From a checkpoint of a small transformer trained on Wikipedia.
Size: 10 layers, width 448, 7 heads of 64, MLP 1216 SwiGLU, vocabulary 2048, 26.2M parameters.
MLP neurons of a small language model. Each row is named by its layer, matrix (gate and up: input weights; down: output weights) and neuron, and shows model dimensions 16-111. Each number is 128 + 24 x the weight over its row's rms, rounded and kept within 0 to 255. A neuron's up and down rows have the sign that makes its largest values positive.
After each neuron's rows, "fires on" lists the tokens most often at its 100 highest values on Wikipedia text that the model never trained on.

L2.gate730 [136 137 167  91 132 158 125 131 129 162  97 138 127 145 157 146 155 120 152 126 169 160 133 143  96 130 103 104 132 105  96  84 120 108 139 118 107 134 156 125 126 129 144 134 112  86 116 136 170 125 165 112 145 107 100 147  99 136 133 129 157 138  97 122  97 108 102 126 161 139 140 105 144 103 119 144 184 119 133 144 122  81 106 137 176 131 132 183 110 171 136 133 128  97 138 143]
L2.up730 [ 94 111 120 125 117 135 115  93 127 145 143  94 157 123 172 145  95 139 127 155 116 106 127 121  64 117 130  88  72 111 116 113 127 117 147 121 122 116 128 146 134 107 154 167 171 153 144 119 144 163  90 132  97 132 102 119 136 141 112 122 148 159 148 103 132  79  97 126  71 145 123 168 126 127 176 180 122 129  80 144 123 131 167 128 131 130 110  97 155 129  90 132 126  86 161 133]
L2.down730 [161 156 135 126 136  91 106 119 142 115 146 140 131 134 113 141  90 141 120 165 160 118 120 114 105  87 174 109 138 172 143 102 150 130 143 144 106 126 145 106 134 121 112 145  99  89 178 143 120 111 167 150 142 125 144 155 134 149 116 118  89 106 143 137 176 126 163 143 152 100 144 108 140 131 143 136 128 127  82 119  94 102  87 117 141 137 147 103 138 113 164 137 177 120 131 124]
fires on: "s", "sa"

L4.gate505 [151 116 120 113 114 111 105 130 126 118 103  89 135 123 140 108 121 141 121 112 113 120 116 171 113 108 136 103 135  99 117  56  99 127 126 109 125 157 106 165 125 152 148 134 134 109 132 123 107 118 136 149 175 142 129 111 124 109 127  81 113 126 105 129 136 152  56 151 115 122 122  83 118 146 131 155 164 114 126 139  97 101 107 166 170 155 123 168 144 125 147 127 134 164 111  98]
L4.up505 [149 125 123 110  87 101 122 144 135 214  78 134 109  91 157 143  97 139 125 129 105 109 173 111  94 124 134 124 146 125 125 130 113 108 136 140 131 122 137 169 115 155 139 114 150 150 153 163 158 119 135  91 118 108 130 145  90 132 148 122 131 179 143  89 141 139  98 122 127 164 161 119 129 149 132 171  96 117 163 108 156 126  96 176 143  91 107 139 143 127 109 175  97 150 139 106]
L4.down505 [110 129 113 160 109 108 128  94  56 129 128 124  99  81 148 112  57 173 123 109 129 149 109 101 136 152 168 141 159 116 183 134 116  93 158 113 106 125 101 116 105 106 110 112 117 118 172 101 116 142 172 145  97 140 116 124 114  80 124 154 128 117 118 172 120 155 169 144 122 175 172 123 130 147 107 139 108 106 162 133 184 148 168 109 120 160 130 128 134 116 161 143  93  82 138 147]
fires on: "ing", "min", "ci", "gu", "n", "s"

L5.gate72 [153 114 111 104 131 180  91 123 152  98  98 146 166  98 125 108 121 134 108 148 112 128 127 123 105 172 175 137  91 120 171 116 135 134 113 117 122  96 117 110 114  97 129 129 163 127 141 135 151 143 134 128 145 101 162 115 153 105 136 110 102 102 126  98 165 173  98  85 120 121  93 118 100 101 118 160 111 130  60 166  78 129 155 132 131 112 159 114 176 125 104 122 108 104 115  88]
L5.up72 [ 89 139 122 113 122 110  95 131 138 121 163 111 178 164  91 119  86 142 141 122 135 137 141 120 147 114 125 127 105  80 109 150 172 129 108 151  86 179 125 111 112 106 135 120 133 132 161 135 101 106 154 131 146 121 131 144 117 150 165 108  73 127 126 115 132 125 123 121 115 155  86 144 148 116  98 118 155 141 112  96  80 107 111 106 152  78 126  79 131 144 135 127 145  81  98 130]
L5.down72 [147 128 135 148 108 155 116 101 139 161 110 103  99  92 122 159 187 121  74 142 110 125 136 100  95 136  99 143 168 151 131 134 112 111 120 111 157 121 146 131 120 111 157 102 162 144 117 132  87  64  97 147 100 132 119 117 135 137 108 169 131 126 113 142  99 103  92 126 207 109 128  88 120 125 116 163 130 122 166 130 153 155 109 114 100 143 139 134  86 141 122 106 171 103 131 100]
fires on: " and", ",", "."

L2.gate457 [130 171 122 179  87 139 136 140  98 130 146 143  74 111 136 138 134  69 111 139 114 160 120 120 154 103 105  86  95 114 132 118 180 149 149 172 141 109 190 117 124 160 138 129 122 148 136 159 134 137 118 134 141  70 143 131 185 194 143 122 173 104 114 119 137 120 116 131 115 138 121 175 147 125 117 172 114 198 138  80 139 102 126 127 153 165 155 166  90  90  90 107  95 131 157 162]
L2.up457 [134 146  87 136 124 128 149 154  93 125 140 112 111 124 139 121 133 145 139 126  96 145 124 142 157 121 135 127 131 134 111 137 158 119 127 164 143 110 116 125 132 133 127 101 121  98 142 114 113 145  81 130 191 175 133 161 150  98 125 118  86 147 131  73 125 136  96 108 107 135 103 159  84 107 149 163 117 153 119 129  71 116 164  94 168 104  91 104 153 142 128 117 114 147  86 161]
L2.down457 [118 161 101 134 121 124 148 106 132 116 127  99 117 160  95 164 151 158 113 122 175 135 140 167 125 150  93 153 107  87 113 144 151 142 131 179 148 132 122 132 149 121 119 146  93 129 126 134 155  80 136  93 147 121 112 164 123 145 143 117 109  71 127 122 183 122 159 153 110 115 155 161 157 129 162 136 123 143 156  95 159 173 118 128 165  98 139 151  76 123  75 101 139 116 118 107]
fires on: "ho", " Bro", "er", "ney", "ur", "ang"

L5.gate679 [ 90 157 152  75  98 119 176 157 165  98  70 143  94 153 175 113 139 118 148 141 110 154  74 132 112 121 139 128  85  94  94 145 157 119 126 118 104 126 125 114 124 109 124 128 150 171  83 147 115 128 113  88 114 129 101 148 147 113 140 123 132 117 103 167 132 139 136 110 127 100 159 137 137  84 115 151 141 126  88 129 112  69 131 159 128 143 121 128 114  81 102 120 138 172 156 146]
L5.up679 [106 158 141  73 150 136 119 144 152  94 152 176 131 117 116 109 131 140 127  90 126 156 123 123 148 133  89 123 146 119 119 119 132 117 145 146 110 120 145 173  87 131 159 145 137 121 152 118 128  73  90 141 158 144 167 126 169  96 118  86 121 169 160 121 109 135 105 102 123 116 117 126 167 144 105 193 133 152 137 131 123 107 119 167 136 100 154 117 130 116 133  98 139 155 139 167]
L5.down679 [ 98 129 112 117 135 147  87 117  93 172 138 102 138 150 152 100 103 120 146 134 117 131 128 127 170 123  98 152 107 147 104 115 110 156 122 192 104 169 116  68 119 108 138 127 118 133 103 116  90 131 159 128 105 155 171 154 161 149 139 138 159 101 119 105 147 134 113 106 119 132 122 159 147 142 171 110 170 156 111 111 130  92 129 145 100 160 130 143 130 144 115 127 121 146 137 151]
fires on: "ver", "er", " back", "ter", "ur", "mmer"

L5.gate1013 [139 126 113 135 123 137 129 164 164 106 127 115 130 118 137 122 143 130 111 102  91 184 138 128 136 121 130 145 100 108 105 108 158 176 118  98 118 120  79  59  88 140 145 130 128 130 124 109 126 134 119 119 163 118 133 129 137 156 129 148 157 123 100 142 146 121  94 146 175 131 130 115 167 113 134 128  91 109  97 136 143 138 144 157 138  90 164 157 138 109 133  90  85 151 103 137]
L5.up1013 [ 97 103 108 140 115 138 149 123 131 109 113  73 146 158 116 128 113 129 154 126 144 107  83 108 112 103  47 108 125  73 147 153 123 149 169 134  97 109 101 113  85 136 133 140 123 146 105 151 140 132 143 117 110 144 142 148 130 110 139 125 133 111 124 133  78 122 142 100  92 162 159 147 128  85 148 140 146 144 113 128  72 132 119 119 102 105 158  94 157 133 115 106 126 153 138 117]
L5.down1013 [181 130 151 138 192 135 135 137 155 145 164 176 107 113 111 126 128 116 149 138 146 152 141 102 134 168 149 133 144 101  99 124 150 159  93 120 114 198 122  91  96 135 146 111 120 142 126 141 173 106 104 121 155 153 128 143 157 123 112 145 123 147 126 138 145 153 124 146 119 152 142 145 106 109 121  99 142 114 128 101 126 125 137 117 112  96 115 117 132 133 139 124 159 104 114  89]
fires on: " \"", ",", ":", "\n", "."

L4.gate675 [100 121 100 131 147 145 152 128  92 118 140 112 167 129 185 115 128 106 156 150 132 176 180 101 118 146 127  99 122 135  92 146  88 100 101 148 171 133 133  87 123 163 152 116  81 129 115 137 127 164 169 168 132 120  99 138 104 142 101 114 124 136 161 100 138 120  86  92 131 137 115 171 107 114 133 128 120 115 115 136 119 104 119 154 182 133 126 162 134 128 151 124 126 119  97 119]
L4.up675 [ 90 145  84 141 149 108 164 111 126 112 156 105 153 121 155 127 130 171 114 117 126 122 126 126  88  87 121 133 120 116 156 139 116 145 172 121 123 105 102 107 178 152 123 112 106 138 130 116  79 170 150 121 143 134  96 168 103  90 117 103  91 131 192 145  91  84 125  89  99 114 111 117 133 167 145 125 143 124 142 149 153 108 187  87 116 142  94 136 132 134 130 144 102 188 159  95]
L4.down675 [126 121 107 167 156 134 126 158 133  97  96 107 120 114 156  74 143 150 117 148 116 118 142  93 109 142  82 112 158 101  90 142 113  99 178 124 162 127 155 119  99 117 126 147 115 118 153  92 100 142 148 112 107  98 112 159 162 179 153 163 155 118 134 134  96 142 158 119 172 142 161 122 118 121 143 132 109 146 114 134 140 129 131 135 163 118 144 110 108 109 109 146 109 123 131 141]
fires on: "n", "s", "w", "an", " ("

L2.gate864 [143 136 108 159 122 149 137 107 119 140 151 141 123 147 122 110 132 122 162  94 138 155 112 162 153 141 150 124 139  95 145 137 159 121 126 134 142 121 182 128 138 137 101 112 180 114 107 148 118 153 142 130  70 127 140  78 137 125 154 113 155 153 103 127  84 124 111 102  60 107 138 138 116 127 100 139 127 102  61 123 136 162 130 140 159 116 161 131 165 154 108 124 148 152 137 147]
L2.up864 [142 149 122 155 140 141 135 170 105 123 176 120 130 141 117 136 101 101 175  94 136 187 158  96 104 167 139 152 144 124 157 113 128  88 164 187 154 125 126 163 150 104 167 127  93 118 152 134 139 123 124 114 109 163 126 106 142 149 151 162 118 141 123 139  98 122 132  91 125 127  91  85 113 138 123 158 132 118 131 132 135 169 126 142 160 116 142 107 118  98 144 137 105 177 135 128]
L2.down864 [157 116 122 148 157 138  81 106 126 120 150 103 132 107 116 168 179 137 124 122 158  78  85 149 139 137 111  96 167 161 157 148 102 136 133  98 152 149 106 124 162 104 148 126 166 135 131 123 174 110 108 144 103 127 121 135  98 133 126 131 139 134 104  77  97 123 123 106 181 134 130  88 123 141 133 111 155 124 129 125 130 143 135 118 124 154 135 140 111 126 152 122 121 122 123 159]
fires on: "a", "e", "ea", "o"

L2.gate775 [145 141 152 128 118 105 122 160  70 129 151 125 124 106  94  93 129  74 157 133 114  97 121 129 159 145 116 103 153 137 140 124 166 133 133 150 164 154  91 124 116 127  72 115 110 131 142 107 174 165 131 110  98 149 101 136 151 126 152  81 132 158 125 136 108 148 135 129 118 110 108 127 142 153 132 115  90 147 133 128 129 138 129  76 143 105 163 104 104 108 113 133 129 111 131 142]
L2.up775 [146 151 122 125 150 136 111  80 122 118 134 131 125 133 126 108 149  96  71  99 115 156 194  78 127 120 151 147 126 116 142 171 106 175 132 127 142 100 191 130 135 126 114 160 101 142 158 138 139 142 171 129  81 123 116 106 118 151 158 113 153 146 129 116 133 117 128 128 121 181  75 138 140 157 119 115 149 100 111 150 120 121 118 161  91 107 129 126  83  84 148 119 129 119 146 147]
L2.down775 [129 129 132 131 131 138  91 161 161 109 113 143 152 129 142 135  86 119  90 134 128 157 196 135 115 109 124 116 165 125 138 140 114 101  84 143 154 114 121  74 126 141 118 117 123 100 129  95 131 126 127 104  99 126 133 126 115 168 118 153 114 150 158 122 146 132 144 141  85 161 113 130 123 173 157 159 143 103 151 124 157 114 133 129 115 133 119 125  99  89 110 123 146 131 171 125]
fires on: "d", "ide", " cover", "ic", "ard", "lin"

L4.gate660 [124 129 153 148 139  95 115 149 152 141 147 152 108 135 140 115 142  90 116 124 102 162 108 130 145 131 130  95 151 136 110 126 132 132 126 124 144 112 103 116 162 106 123 131 107 138 111 171 146 105 107 128 199 109 119 142 157 117 151 104 159 108 143 133 170 117  99 134 143 117 163 101 115 134  72 140 121 157 120 126 117 153 137 124 115 117 166 117 110 178 105  98 130 127 118 101]
L4.up660 [ 65 158 149 119 134 124 106 113 125 142 151 141 136 148 105 116  86 157 137 114 106 128  96  86 124  89 127 140 109 153 109 149 178 142 113 161 136 133  79  93  79 148 134 108 124 119 164 141 135  88 131 127 147 114 120 125 125 132 134 103 137 133 112 151 109 121 138  77 174 105  98 165 129 103 135 136  97 144 102 152 104 146 123 102 136 126 140 124 104 102 122 140 149 105 165  84]
L4.down660 [ 73 136 146 128 158 155  91 124 118  82 145 125 107 177 157 102 142 163 149 162 142 115 135 101 158 167 107 167 143 104 173 176 138 127 156 114 165 129 126 106 139 139 135 124 148 104 119 146  52 146 137 134 100 145 127 171 124 117 149 128 121 118 169 162 137 122 143 130 137  90 151 146 105 127 144 112 138 162 145 130 136 137 130 162 111 160 117 110 101 124 140 205 124  83 140 126]
fires on: ".", "ta", "be", "bo", "ru", "en"